python train.py --d_model=384 --beta1=0.9 --doc_mask=true --dataset="wikipedia_en"
MLP neurons of a small language model. Each row is named by its layer, matrix (up: input weights) and neuron, and shows model dimensions 64-191. Each number is 200 + 20 x the weight over its row's rms, rounded and kept within 0 to 999.
After each neuron's rows, "fires on" lists the tokens most often at its 100 highest values on Wikipedia text that the model never trained on. A number after a token or word is its count.

L4.up856,192,230,225,196,237,190,204,251,190,209,202,189,174,228,180,208,197,193,223,227,181,210,204,172,228,221,194,174,230,196,177,208,187,215,181,186,180,197,220,138,189,183,193,206,190,190,208,218,214,232,187,230,214,189,185,206,206,188,180,216,170,202,212,199,209,189,191,208,197,195,196,189,198,199,200,194,235,229,246,205,222,203,212,166,193,201,203,189,193,190,174,210,174,218,194,230,179,228,191,195,179,195,187,186,190,205,213,223,207,165,223,204,185,168,193,203,200,172,185,174,194,244,221,178,185,204,189,194
fires on: "." 41, "," 9, " reve" 5, " so" 5, " first" 4, " not" 4

L4.up446,144,207,184,139,147,216,168,236,204,205,185,211,158,202,213,159,194,195,225,202,220,212,203,189,203,179,192,223,193,201,227,219,190,191,225,220,223,212,229,208,196,167,196,225,225,200,203,222,245,201,194,254,204,208,203,198,194,200,195,197,173,216,192,189,197,206,217,213,217,190,208,199,206,200,208,193,200,207,196,199,197,231,196,194,182,163,191,203,187,203,161,185,200,218,159,221,187,181,216,186,169,209,200,206,210,185,238,216,190,196,146,232,215,159,164,201,187,208,194,214,206,190,219,175,189,193,192,200
fires on: " (" 15, "[" 10, " /" 9, " he" 7, "\n\n" 5, "E" 5

L5.up874,191,217,203,204,222,192,185,204,198,215,162,198,214,230,220,212,209,212,183,231,173,225,168,205,213,221,211,191,176,176,215,179,208,192,212,198,215,205,173,187,171,206,218,229,198,179,197,183,190,214,203,190,229,267,230,192,229,196,211,213,157,191,148,240,207,182,144,194,187,165,221,228,237,201,222,166,213,222,236,191,190,206,210,174,176,189,191,211,175,227,220,203,165,219,195,224,204,194,237,198,242,190,191,210,208,207,189,192,226,176,213,213,229,216,202,208,225,207,175,201,226,207,221,187,197,192,201,187
fires on: "." 42, " but" 13, " over" 7, "'" 7, " and" 6, " however" 6

L6.up1387,262,215,214,184,158,235,216,206,195,238,178,190,213,210,194,189,168,155,222,209,205,206,186,157,215,181,189,199,205,201,225,200,192,193,181,242,151,163,205,185,192,213,210,195,206,182,199,198,186,177,202,200,184,199,192,217,210,178,174,201,188,193,165,179,215,209,190,211,182,215,206,218,154,189,217,217,163,176,188,212,194,234,190,218,210,188,198,193,154,210,210,168,239,210,190,204,210,233,189,193,189,210,205,204,193,222,185,216,202,214,227,211,195,187,181,195,197,230,215,212,206,170,231,237,196,206,196,218
fires on: "," 25, " |" 25, "|" 7, " in" 6, "ing" 4

L3.up36,178,205,214,212,195,212,167,223,211,195,209,222,209,229,170,178,229,176,204,193,203,192,192,195,183,235,259,185,201,183,227,191,247,201,165,265,218,189,235,186,229,191,211,228,206,165,192,198,172,196,191,165,179,178,216,191,211,211,195,261,184,164,208,207,208,213,223,219,232,211,177,203,186,202,188,190,197,188,208,177,207,205,178,195,215,184,210,208,191,219,162,214,194,207,229,223,210,203,207,167,184,217,187,173,189,204,202,195,211,195,176,192,199,194,195,221,198,170,207,180,165,200,223,210,184,188,187,216
fires on: "-" 34, " May" 18, "'" 9, "." 8, " da" 4, " So" 4

L3.up1004,176,192,189,198,214,215,198,194,199,172,207,213,181,225,178,175,200,198,167,208,178,171,167,198,202,197,208,223,205,169,204,179,175,203,208,232,182,209,210,204,203,174,221,179,203,184,178,180,219,206,190,162,234,239,223,199,247,196,206,184,177,217,192,220,193,240,187,194,199,195,196,199,250,208,186,205,212,183,208,192,178,201,223,208,209,196,207,193,193,262,198,207,181,213,176,214,200,209,199,233,215,189,187,194,222,220,228,215,186,178,191,211,235,199,170,212,188,202,221,186,173,198,231,169,200,239,188,168
fires on: "." 22, "=" 16, "st" 8, "ran" 6, "nt" 5

L4.up673,177,175,160,219,182,221,168,202,202,192,202,210,197,232,195,175,196,196,194,208,190,222,178,232,195,186,201,235,210,219,195,199,212,244,198,202,218,202,209,208,174,193,198,204,177,194,209,222,169,194,197,239,142,211,194,190,238,222,194,184,137,170,229,195,192,192,177,154,188,195,213,194,225,221,205,182,216,193,186,211,202,195,210,213,213,212,225,224,214,214,203,218,180,196,170,188,205,182,194,175,194,192,202,211,194,197,213,210,143,216,171,231,192,178,189,175,173,197,180,198,188,237,172,243,213,168,182,220
fires on: "=" 86, " |" 7

L3.up1486,208,210,169,215,244,175,182,164,182,194,207,214,208,195,191,186,247,210,178,165,213,192,218,178,183,218,210,175,220,227,169,181,217,197,181,206,199,212,191,197,191,171,220,186,167,220,214,183,156,263,196,196,197,174,221,228,146,203,183,206,179,234,234,222,197,221,206,223,208,224,222,209,182,167,207,213,187,254,227,167,224,166,222,211,174,171,204,217,181,210,175,210,202,231,179,174,238,213,196,209,204,203,193,197,163,228,208,194,229,215,198,195,208,173,187,186,184,180,193,198,222,199,185,189,228,223,178,217
fires on: "s" 35, " of" 11, "e" 11, "ance" 10, "l" 8

L3.up827,215,223,174,184,213,187,206,219,197,217,223,189,217,205,173,195,200,245,208,235,200,178,193,229,204,225,195,205,171,227,255,158,216,202,216,184,169,146,143,201,176,163,179,234,183,196,234,192,177,202,219,190,197,228,158,210,214,215,208,190,198,193,210,168,225,182,209,195,180,174,176,191,201,201,204,223,240,248,219,195,190,199,209,181,208,243,187,243,230,183,220,205,205,175,191,179,168,187,223,205,223,204,177,218,229,242,167,222,223,200,217,199,221,206,211,217,197,206,201,243,224,201,210,164,162,181,213,205
fires on: "." 23, "|" 20, "=" 8, "," 5, " left" 5, " considered" 4

L5.up1319,186,200,223,198,207,185,211,198,196,177,199,216,210,206,206,200,202,229,195,215,202,223,190,203,197,205,211,203,207,192,240,170,204,208,197,208,212,221,165,206,168,201,185,182,204,163,207,157,211,188,242,238,141,187,187,215,212,205,195,199,181,210,201,240,207,213,235,207,209,207,225,223,201,174,217,190,204,179,189,176,173,186,229,185,177,177,181,179,221,198,171,212,205,221,172,208,204,173,183,220,213,186,193,198,164,186,207,198,148,216,225,203,183,244,185,194,223,187,177,202,181,213,193,181,213,208,209,218
fires on: "." 41, " imp" 9, " for" 6

L3.up930,170,223,180,163,216,208,170,216,195,174,214,209,196,207,195,211,201,176,185,228,224,205,218,188,181,180,203,181,178,173,214,181,164,216,196,195,245,199,182,176,226,186,224,234,175,224,196,155,212,208,196,218,204,237,196,172,195,208,200,215,195,222,190,182,216,176,171,212,183,175,210,202,228,179,209,204,197,196,248,171,223,201,182,223,198,192,205,181,229,207,176,215,197,185,159,205,195,190,231,240,198,223,209,223,206,187,223,243,226,220,188,219,235,190,189,202,159,208,172,201,187,195,227,180,203,212,218,213
fires on: "." 51, "\n\n" 15, "\n" 14

L3.up536,207,200,219,207,177,204,200,184,220,207,200,197,189,187,188,207,195,168,211,212,163,195,199,156,225,194,182,224,210,186,244,187,206,181,205,180,197,205,224,199,168,201,205,208,198,181,204,188,162,196,228,176,195,182,208,184,206,224,186,202,213,213,195,188,177,200,170,169,199,226,175,220,222,202,213,161,214,199,205,191,208,239,220,175,202,198,190,205,192,194,194,177,209,177,177,222,214,199,236,208,184,212,193,202,186,230,171,215,181,200,181,225,247,181,201,194,182,208,224,196,214,196,217,208,212,223,222,223
fires on: "|" 28, " |" 20, "-" 12, "wa" 11, "st" 9, " to" 4

L6.up213,198,224,191,197,216,201,200,181,196,226,203,220,216,177,211,195,163,193,199,207,194,222,236,192,181,209,202,177,177,180,181,211,226,198,206,199,190,194,199,189,213,183,190,183,182,191,216,176,171,202,172,196,239,220,226,184,206,231,232,224,185,175,157,233,222,220,226,197,174,155,185,175,209,229,202,172,201,224,203,193,216,237,221,167,219,170,217,192,243,217,177,180,187,194,185,232,184,193,195,197,186,203,183,193,159,203,183,173,199,217,193,219,211,190,227,200,235,211,175,186,166,239,220,217,181,225,216,241
fires on: " of" 68, "," 11, " few" 7, "." 6

L5.up908,226,222,218,199,211,203,200,215,226,186,217,191,176,184,183,205,174,227,193,169,195,216,222,175,190,171,214,190,202,199,199,210,191,200,189,199,219,184,205,214,205,214,230,207,194,207,194,197,210,196,208,189,211,195,165,251,178,208,183,187,178,207,193,202,215,182,231,200,232,208,201,206,168,226,194,213,213,186,230,194,178,181,184,216,174,196,180,189,180,173,239,233,163,191,176,204,180,191,236,192,165,175,183,208,235,183,199,223,175,216,186,205,165,196,207,249,207,184,202,229,206,237,220,169,186,201,203,206
fires on: " |" 41, " none" 13, "p" 6, " Q" 5, "\n" 5

L6.up291,223,193,192,191,190,184,192,214,214,202,223,228,210,190,199,154,188,210,213,191,206,224,176,192,219,217,194,206,206,170,206,224,234,186,198,201,221,242,180,200,181,228,192,209,194,181,179,245,177,202,202,209,205,203,236,193,191,233,198,201,193,207,199,184,187,197,194,248,209,196,207,183,190,201,175,212,236,195,180,201,190,215,175,169,201,167,223,169,197,173,200,196,181,198,185,182,229,186,239,182,200,186,213,211,212,206,217,188,213,199,223,182,153,190,189,197,206,205,209,192,158,206,189,183,212,183,188,211
fires on: "," 31, "'" 28

L3.up119,198,183,224,223,232,177,184,193,191,213,191,173,213,220,249,220,202,185,206,176,213,218,207,185,187,184,238,201,221,237,180,231,193,211,222,181,207,175,177,181,191,194,212,214,231,197,195,212,159,208,171,190,188,217,190,222,176,197,165,169,209,202,195,182,160,185,188,188,201,243,204,189,233,222,185,180,226,203,191,166,191,208,200,201,155,198,199,195,201,228,176,186,220,196,200,177,235,212,200,191,232,188,212,173,187,218,178,215,186,203,234,176,230,194,190,212,213,189,209,179,215,185,251,183,203,218,200,181
fires on: " 0" 31, "|" 20, " of" 14, " economic" 5, " 3" 5, "ion" 4

L3.up1171,251,207,151,155,212,166,194,178,222,202,209,188,200,186,202,211,191,215,172,191,160,197,226,195,189,207,182,159,239,178,202,208,191,190,166,197,204,221,205,192,209,202,178,178,166,214,215,200,197,210,219,185,217,196,216,174,197,184,191,205,211,204,194,204,199,194,225,218,215,193,198,187,188,192,203,202,169,229,210,209,213,191,197,217,178,189,226,166,197,218,190,216,191,218,195,208,199,234,225,226,205,199,212,195,200,191,210,184,204,217,206,207,190,183,166,183,153,186,206,224,190,204,200,180,158,154,196,227
fires on: " to" 26, "," 18, " was" 8, " (" 6, " |" 6, " in" 5

L3.up1341,200,210,162,187,211,211,235,205,150,214,192,203,224,210,192,224,169,210,190,162,159,222,185,198,196,166,196,209,225,187,200,191,205,208,211,208,200,194,199,192,204,211,213,221,191,210,214,198,185,185,200,188,246,184,230,211,209,214,206,200,199,212,204,176,224,196,220,185,179,192,203,190,218,199,207,187,198,207,192,213,225,195,224,204,231,205,156,174,199,191,182,199,193,220,189,207,227,180,210,244,218,204,219,222,195,247,220,183,181,165,185,174,197,153,187,183,153,160,185,218,176,186,173,189,174,189,210,210
fires on: " of" 30, " (" 11, ":" 7, "ip" 5, "," 4, "'" 4

L4.up1173,189,180,200,175,216,221,206,209,171,172,222,218,223,179,197,193,173,211,206,230,190,199,212,175,189,219,194,219,183,153,238,219,201,204,197,190,231,195,194,204,216,181,242,239,204,198,158,188,156,200,214,184,222,211,178,193,211,208,177,213,198,223,211,181,170,187,203,195,200,204,169,196,153,211,188,219,212,194,164,200,179,246,227,213,206,197,183,211,221,212,188,211,217,216,212,202,234,185,170,197,227,196,191,199,205,202,209,201,175,210,195,218,206,213,205,167,183,207,197,213,220,219,229,186,204,166,191,223
fires on: "=" 99

L4.up712,198,189,191,189,198,202,185,158,178,195,208,212,205,251,208,203,199,198,176,209,193,214,209,202,206,200,181,215,194,181,217,178,197,203,219,211,233,183,189,190,230,214,204,203,192,182,200,141,172,188,206,205,211,194,221,194,211,208,167,221,144,212,208,234,206,189,220,205,190,231,172,239,240,215,202,159,210,170,204,213,185,197,172,205,200,204,180,181,202,183,171,228,183,237,157,210,220,187,186,208,178,191,178,182,190,217,220,166,209,204,201,209,185,210,219,176,241,189,186,187,230,183,212,198,167,220,216,189
fires on: "." 84, "\n\n" 8, "," 4

L5.up759,200,218,214,190,207,203,166,218,200,177,193,192,197,215,217,216,192,164,180,176,215,203,177,207,214,219,207,214,232,209,191,172,206,206,228,228,194,193,168,172,186,186,230,231,167,183,147,195,223,235,162,199,184,200,199,205,221,223,235,191,169,197,225,180,216,216,189,206,231,205,217,210,220,160,221,257,197,230,180,195,223,158,227,184,183,221,160,217,224,218,188,218,201,205,234,231,231,191,187,216,198,188,201,213,217,228,209,222,168,180,226,191,194,151,219,191,177,210,224,195,199,215,213,140,227,220,173,180
fires on: " and" 24, "," 22, " not" 17, ":" 6, "/" 6, " at" 4

L3.up557,222,225,192,176,194,217,183,185,193,240,222,214,191,222,185,202,217,218,211,253,187,184,183,184,192,201,172,231,198,213,217,209,199,175,195,207,148,167,197,213,215,183,216,194,209,190,230,180,204,218,206,214,217,217,175,212,198,209,167,170,184,217,177,207,186,200,196,209,215,222,182,189,214,217,159,215,184,208,145,184,179,231,227,206,179,201,185,198,204,220,183,232,215,186,185,171,189,204,185,206,207,225,217,165,222,209,200,175,250,200,197,194,202,210,246,142,210,227,189,215,198,200,186,185,207,157,173,188
fires on: "-" 18, "ing" 15, "=" 10, "in" 7, "." 6

L6.up1343,152,219,201,184,166,223,172,221,184,209,215,190,182,205,202,199,225,162,212,215,212,196,182,204,189,200,182,170,182,193,223,206,196,202,198,183,212,186,201,186,195,215,182,193,183,219,246,219,217,206,223,190,176,219,213,184,208,178,219,184,196,192,157,193,234,168,190,181,205,183,159,161,219,221,227,193,194,168,197,215,211,216,216,220,192,217,234,202,178,214,172,234,220,191,206,232,218,164,225,193,179,223,230,229,224,206,204,217,196,177,216,159,185,243,193,230,206,202,179,173,198,198,213,171,171,223,242,204
fires on: "." 43, " ce" 10, "sc" 6

L3.up78,173,178,180,145,194,216,229,207,225,199,230,231,184,188,184,214,174,202,221,195,206,180,197,184,223,218,188,193,194,197,212,173,215,206,210,248,218,168,235,171,174,186,198,205,218,177,201,195,186,197,186,223,183,178,220,192,206,203,207,206,191,188,219,177,201,194,190,222,161,221,223,238,177,200,190,195,223,224,145,202,217,207,189,188,219,203,201,195,201,198,171,181,201,206,219,195,220,195,234,194,186,221,172,186,216,214,207,192,198,180,208,202,205,217,236,203,229,232,206,231,193,190,203,191,191,217,170,218
fires on: " |" 37, "ma" 7, " is" 4, "-" 4, "af" 4, " of" 4

L3.up712,193,206,195,213,147,177,184,185,219,152,208,227,197,181,204,201,219,179,178,195,217,199,198,198,169,227,223,207,192,185,197,186,214,213,214,169,231,216,214,210,197,203,195,199,184,223,176,184,195,227,255,190,228,164,171,169,195,250,222,203,198,193,197,206,190,216,185,217,218,208,219,202,215,229,208,194,197,207,202,203,220,208,211,207,246,181,228,199,210,214,209,182,193,214,202,202,196,179,207,216,199,202,180,214,206,227,228,226,201,219,184,215,224,224,200,242,191,189,214,162,188,199,212,184,209,227,182,214
fires on: " 0" 22, "-" 21, ";" 14, "\n" 8, "end" 4, "ification" 4

L5.up1122,222,189,209,170,208,160,200,209,173,145,215,197,223,194,190,215,183,210,195,207,215,210,198,214,229,202,235,208,187,191,224,196,203,200,206,145,203,176,217,210,217,181,192,206,228,191,191,170,219,259,208,219,186,191,211,150,210,208,195,182,203,194,168,225,188,182,211,194,175,236,212,230,180,200,183,197,198,187,199,212,214,226,206,195,199,179,206,210,229,196,201,205,224,201,203,179,182,231,197,195,186,183,221,197,199,202,217,183,178,232,196,230,158,162,187,195,207,215,215,184,232,228,198,205,207,198,191,240
fires on: "'" 34, "=" 19, "ping" 4

L5.up673,218,167,186,207,187,231,189,192,232,185,241,196,202,220,217,193,196,231,182,193,191,204,231,192,193,210,186,188,182,199,216,185,227,228,199,187,193,195,229,182,212,224,215,221,176,219,204,221,229,255,206,182,208,183,223,198,208,212,205,204,170,233,177,174,210,221,206,205,222,192,176,179,188,205,230,196,188,227,213,224,223,207,217,183,182,215,191,221,216,205,192,184,183,216,188,220,179,224,205,229,176,182,190,220,183,206,170,213,195,190,210,205,162,192,227,196,205,205,205,210,180,211,206,190,205,207,154,223
fires on: " and" 37, "\"" 24, " in" 13, "." 5, "," 5

L6.up1484,183,139,181,202,187,169,182,218,210,188,206,167,246,211,210,208,213,184,197,197,195,219,186,212,205,216,216,187,181,180,185,178,218,169,205,197,212,180,188,222,198,227,192,160,217,210,192,201,192,211,203,220,196,195,171,210,200,212,226,200,180,218,192,202,217,253,180,177,183,190,191,198,204,214,194,201,218,155,183,182,156,172,218,206,210,177,210,193,240,220,176,211,209,200,238,218,192,204,198,200,186,191,211,155,190,239,199,233,179,201,225,221,198,187,252,176,209,194,197,209,172,200,216,197,172,192,139,167
fires on: "\n" 56, "," 17, " in" 16

L6.up972,198,221,198,205,252,195,206,213,194,238,165,205,213,210,171,205,199,204,196,187,187,181,180,208,212,222,187,200,180,196,194,242,190,186,223,158,232,177,214,185,168,170,210,217,203,232,207,173,194,211,198,170,187,212,223,214,217,220,183,179,178,210,174,206,183,190,181,198,204,190,217,144,204,203,219,186,216,231,181,198,180,198,203,217,198,202,247,221,172,195,236,222,181,187,172,210,185,217,202,215,231,209,220,188,196,218,185,202,237,214,206,203,224,187,203,212,236,227,161,207,192,198,241,223,182,202,217,196
fires on: "." 46, " and" 23, "|" 10, ":" 7, " |" 5

L6.up38,178,194,212,213,219,170,222,226,171,218,217,246,150,214,196,182,205,184,192,211,188,201,191,219,213,230,230,200,197,173,210,208,234,207,175,237,238,192,235,176,201,181,207,159,201,178,160,209,168,228,189,202,190,217,214,234,176,204,197,228,187,202,231,186,194,156,183,228,232,173,193,188,185,188,215,214,215,195,186,213,173,228,239,187,204,169,174,219,163,198,201,183,193,228,191,193,207,201,196,197,180,200,198,185,216,219,219,171,145,203,232,196,220,183,201,189,204,190,207,186,198,164,202,158,231,216,182,165
fires on: "-" 36, "/" 19, "'" 7, " /" 5, ")" 5

L6.up427,210,181,218,217,224,216,192,217,180,229,188,186,204,204,227,195,208,195,209,210,195,192,206,201,170,211,216,220,198,202,194,222,238,162,205,205,234,199,188,205,209,197,220,204,198,163,211,193,168,219,176,215,219,214,221,184,190,190,171,185,192,171,211,172,189,218,182,185,195,204,186,205,200,199,203,192,233,209,226,219,180,232,209,245,214,183,208,204,176,185,175,229,191,200,166,211,174,223,214,194,203,213,176,204,189,172,159,179,219,199,210,238,243,166,213,214,198,183,173,172,177,229,200,163,191,211,199,202
fires on: "," 37, " where" 20, " as" 10, " time" 6, " that" 5

L6.up468,175,223,213,223,179,212,221,208,207,233,209,187,178,210,179,194,176,189,227,205,187,183,203,199,227,198,198,176,207,159,186,205,220,164,179,184,208,220,183,170,228,187,185,164,199,221,176,232,195,209,179,181,241,205,210,207,189,191,210,191,185,231,211,201,196,177,179,195,212,193,198,190,178,200,190,195,182,184,180,211,236,205,221,198,212,194,234,185,210,167,175,184,204,197,195,164,218,182,209,225,231,198,209,226,222,225,193,191,171,190,196,193,175,215,177,222,185,178,225,188,220,228,224,184,211,203,156,221
fires on: "=" 47, " \"" 11, "'" 9

L3.up704,214,195,185,242,237,173,214,194,229,215,207,247,172,213,238,203,208,197,208,182,202,210,216,203,214,183,180,180,233,217,189,205,185,203,187,210,182,192,213,224,187,188,223,184,201,197,193,198,237,228,212,170,193,181,194,253,203,222,181,206,209,200,220,196,194,213,182,218,197,224,171,201,189,166,159,193,183,219,194,171,187,174,202,170,191,206,204,208,196,179,181,207,204,205,237,191,177,208,176,172,208,228,206,190,191,220,215,193,254,214,199,224,229,175,220,190,185,191,208,220,203,172,188,177,215,175,172,223
fires on: " Votes" 26, "ff" 12, "ric" 9, "s" 8, " of" 5

L5.up855,213,200,171,206,213,229,226,196,239,188,197,201,196,195,176,215,213,207,215,222,206,181,213,206,202,212,202,202,209,203,205,192,228,225,183,209,193,205,186,206,206,212,196,178,241,196,200,195,191,224,197,200,205,174,194,208,202,206,214,180,173,177,226,197,188,231,204,191,182,217,267,197,212,170,203,175,225,214,174,200,196,176,210,193,192,205,188,169,147,182,180,163,175,206,196,205,212,232,186,177,197,158,181,175,149,214,223,216,173,191,181,200,210,215,211,181,210,196,218,177,235,202,184,195,201,189,181,195
fires on: " of" 17, "t" 10, " is" 9, "l" 8, "dr" 8

L4.up878,167,207,211,209,224,181,192,178,191,212,174,193,212,176,188,193,236,202,186,172,218,196,191,194,214,219,221,177,200,195,213,234,206,190,207,216,203,223,167,226,226,173,191,170,197,141,181,176,187,185,211,204,149,193,185,173,179,204,207,205,198,189,198,195,207,214,174,220,234,242,218,217,192,205,194,207,170,203,210,162,181,205,230,197,206,208,176,237,201,209,215,214,201,193,234,169,223,199,165,211,211,190,193,233,195,222,195,207,188,197,208,214,196,194,206,187,192,206,197,215,173,197,209,201,189,233,214,192
fires on: " of" 26, " Co" 12, "." 8, " Bab" 7, " /" 6

L5.up1278,203,180,215,181,218,199,201,207,184,200,214,190,223,188,184,209,175,191,220,189,225,210,223,235,195,180,193,227,178,190,229,229,204,204,207,193,226,170,201,206,221,229,184,170,208,198,236,222,183,192,188,185,209,190,228,176,189,215,197,189,191,175,173,230,217,215,189,179,231,213,208,158,229,213,247,190,232,216,225,189,204,207,199,225,210,187,209,195,183,213,199,211,200,167,194,208,224,208,169,163,230,193,180,194,157,192,177,173,238,214,222,206,220,198,214,212,205,223,200,188,207,235,192,176,158,207,222,199
fires on: "." 18, " where" 18, "," 17

L6.up146,194,194,185,203,225,172,208,223,216,207,180,192,174,195,195,187,190,201,192,191,148,190,218,221,213,200,186,243,211,173,210,182,200,162,213,191,187,218,207,203,220,202,196,176,204,178,186,197,185,182,188,177,223,141,204,159,221,205,204,198,160,205,205,208,204,193,211,154,182,224,221,224,200,206,204,157,203,217,178,199,179,201,245,196,178,194,214,200,227,182,220,224,211,177,176,195,184,182,188,225,224,239,205,211,217,214,225,204,240,201,189,240,181,204,196,198,175,191,166,170,227,191,208,190,176,187,171,204
fires on: "\n" 21, "-" 18, " \"" 15, "yl" 5, "\n\n" 5, "/" 4

L3.up208,183,219,170,219,141,206,206,192,197,217,196,206,225,229,205,204,177,244,187,187,227,202,191,196,226,218,215,147,190,242,163,207,194,231,190,198,184,179,199,216,223,180,209,199,187,173,205,229,197,210,171,211,190,175,212,180,196,161,186,169,191,205,169,231,166,217,182,199,193,192,194,166,204,170,194,165,140,205,224,193,220,174,163,194,189,213,199,180,158,204,167,216,224,182,192,198,199,220,206,205,194,205,222,170,213,183,213,201,198,165,193,230,206,202,171,227,212,193,190,192,231,157,208,220,184,205,215,220
fires on: "g" 24, "ing" 13, " voice" 6, "P" 4, "z" 4

L5.up1045,184,212,200,198,194,198,210,197,208,249,179,218,221,194,209,215,167,199,237,205,188,203,216,182,209,184,201,189,209,208,188,161,164,226,187,210,182,196,183,205,198,185,197,161,201,166,185,174,176,214,221,201,222,179,207,230,183,211,203,202,178,204,171,230,237,174,220,199,208,218,186,204,220,187,183,162,167,188,175,185,189,189,151,253,203,204,196,220,213,197,189,210,198,188,203,211,201,194,157,211,201,213,204,198,165,234,190,206,185,226,229,177,182,214,207,218,178,198,219,194,213,177,166,194,206,197,164,234
fires on: " and" 31, " |" 26, ";" 16, " of" 7, "," 6

L5.up1342,213,201,197,201,194,193,165,212,241,210,195,183,195,169,211,200,194,213,194,214,196,172,207,203,197,218,194,196,190,180,205,202,182,174,222,205,173,195,186,193,206,215,192,207,210,178,205,154,214,228,204,213,204,191,189,210,221,211,220,164,199,180,175,213,215,207,208,200,211,192,219,205,195,195,242,193,230,205,201,213,254,204,252,207,228,195,239,167,200,168,171,188,192,210,216,197,193,204,210,224,193,243,179,217,207,214,203,224,192,205,198,205,223,223,224,251,225,193,196,169,176,158,262,169,208,167,184,232
fires on: "=" 36, " until" 11, " =" 9, " of" 6

L6.up1003,229,198,212,173,157,207,201,204,228,211,209,187,186,233,203,209,210,203,212,191,222,208,202,174,220,217,200,232,234,201,189,194,160,183,160,199,197,213,205,205,220,217,179,207,217,200,184,167,186,228,175,242,204,197,207,215,204,223,188,195,181,178,165,201,213,219,208,164,194,229,207,222,219,179,196,199,168,161,192,180,163,187,194,224,188,220,207,207,186,222,199,203,189,213,178,194,213,231,228,196,168,227,208,204,203,192,213,189,189,201,221,183,169,217,215,214,225,197,246,219,244,180,187,195,188,215,177,219
fires on: " in" 54, " of" 19, "," 19, " to" 4

L3.up1418,194,225,207,221,216,231,161,220,187,174,210,220,196,217,190,179,164,222,199,248,205,208,183,231,202,190,218,193,166,212,222,180,199,210,202,216,179,184,217,178,188,204,243,192,178,199,208,166,199,194,221,208,222,201,231,210,201,207,210,202,151,150,210,220,207,189,225,190,243,221,212,194,207,158,213,172,186,199,202,203,201,184,218,191,209,189,207,233,241,212,159,208,200,236,176,196,194,217,182,203,206,146,229,178,229,220,197,201,151,210,204,222,198,197,183,181,163,207,196,179,159,224,180,190,202,179,226,209
fires on: "=" 100

L5.up1402,240,203,178,193,182,218,185,195,209,257,202,170,193,201,231,212,182,203,173,220,229,189,216,195,210,222,243,241,216,190,195,203,215,225,203,185,195,201,197,207,226,224,163,165,216,206,206,196,193,236,174,218,200,184,189,203,231,198,224,206,202,237,206,171,204,190,205,180,210,187,196,182,207,186,231,221,204,212,200,181,193,226,210,224,182,211,191,192,208,169,180,160,191,190,193,215,183,191,216,206,205,218,203,199,234,175,220,189,156,169,219,188,212,171,197,191,204,210,190,163,198,134,229,176,210,199,180,230
fires on: " =" 44, "=" 25

L6.up1307,196,208,172,187,232,185,209,195,217,147,218,202,216,191,173,208,229,194,217,189,164,185,179,188,194,193,203,211,169,198,187,187,193,210,249,192,220,207,188,205,195,237,167,191,193,204,205,161,206,235,197,198,226,183,194,202,197,212,208,176,194,191,181,224,192,194,221,196,205,222,203,220,198,214,193,185,244,192,224,191,198,208,219,237,199,197,201,204,222,198,196,213,155,200,211,219,203,181,211,188,200,223,211,202,220,203,188,189,189,198,209,189,187,197,241,222,222,196,179,211,192,217,193,197,154,216,205,178
fires on: "\n" 18, ")" 14, ":" 13, "," 9, " |" 8, " Private" 5

L4.up244,179,180,189,185,193,211,191,205,218,200,229,216,217,219,165,194,161,245,223,205,215,213,223,226,251,181,224,184,219,195,208,179,185,205,177,219,167,182,220,177,223,234,180,202,204,208,222,190,211,212,166,184,215,208,201,196,203,209,191,179,201,181,200,197,227,210,207,209,207,233,194,217,173,220,232,213,190,213,205,234,207,207,220,201,152,193,191,202,152,232,180,217,224,199,193,203,187,219,168,202,260,164,189,154,140,197,214,218,182,179,203,189,219,169,205,203,219,200,194,189,202,234,240,203,204,220,199,204
fires on: "s" 16, "l" 15, " of" 15, "ed" 15, "ing" 9, "ic" 5

L5.up594,205,203,172,220,223,197,210,211,221,188,203,195,217,202,228,178,226,217,235,198,177,227,217,202,159,201,192,203,212,172,170,190,241,207,205,200,230,188,194,189,206,180,165,222,156,172,222,183,224,217,204,203,210,197,208,201,202,200,214,230,201,194,208,187,193,189,183,200,218,174,187,194,172,198,224,199,222,182,194,168,197,221,209,205,220,206,173,259,222,247,187,171,173,165,214,195,221,233,226,247,202,217,203,217,202,136,215,226,239,189,230,210,187,192,215,225,226,222,202,204,193,204,223,212,185,220,194,165
fires on: "T" 15, ")" 14, "F" 11, "U" 11, "L" 7, "," 7

L3.up1191,231,202,198,203,209,221,222,176,165,205,183,179,224,205,222,206,242,193,156,180,203,195,207,207,180,197,221,207,211,215,220,176,221,203,213,190,219,194,215,199,204,206,205,195,166,212,218,159,194,207,264,212,195,167,197,176,183,184,195,197,228,193,206,241,210,231,221,149,212,216,210,190,183,194,172,213,189,170,213,179,192,179,221,158,216,172,213,197,195,208,201,199,227,213,171,174,212,204,183,208,206,213,183,164,208,183,201,223,194,173,199,200,219,216,182,157,203,198,202,214,200,228,193,200,168,177,181,206
fires on: "-" 43, "." 11, "ul" 9, "c" 5, "th" 4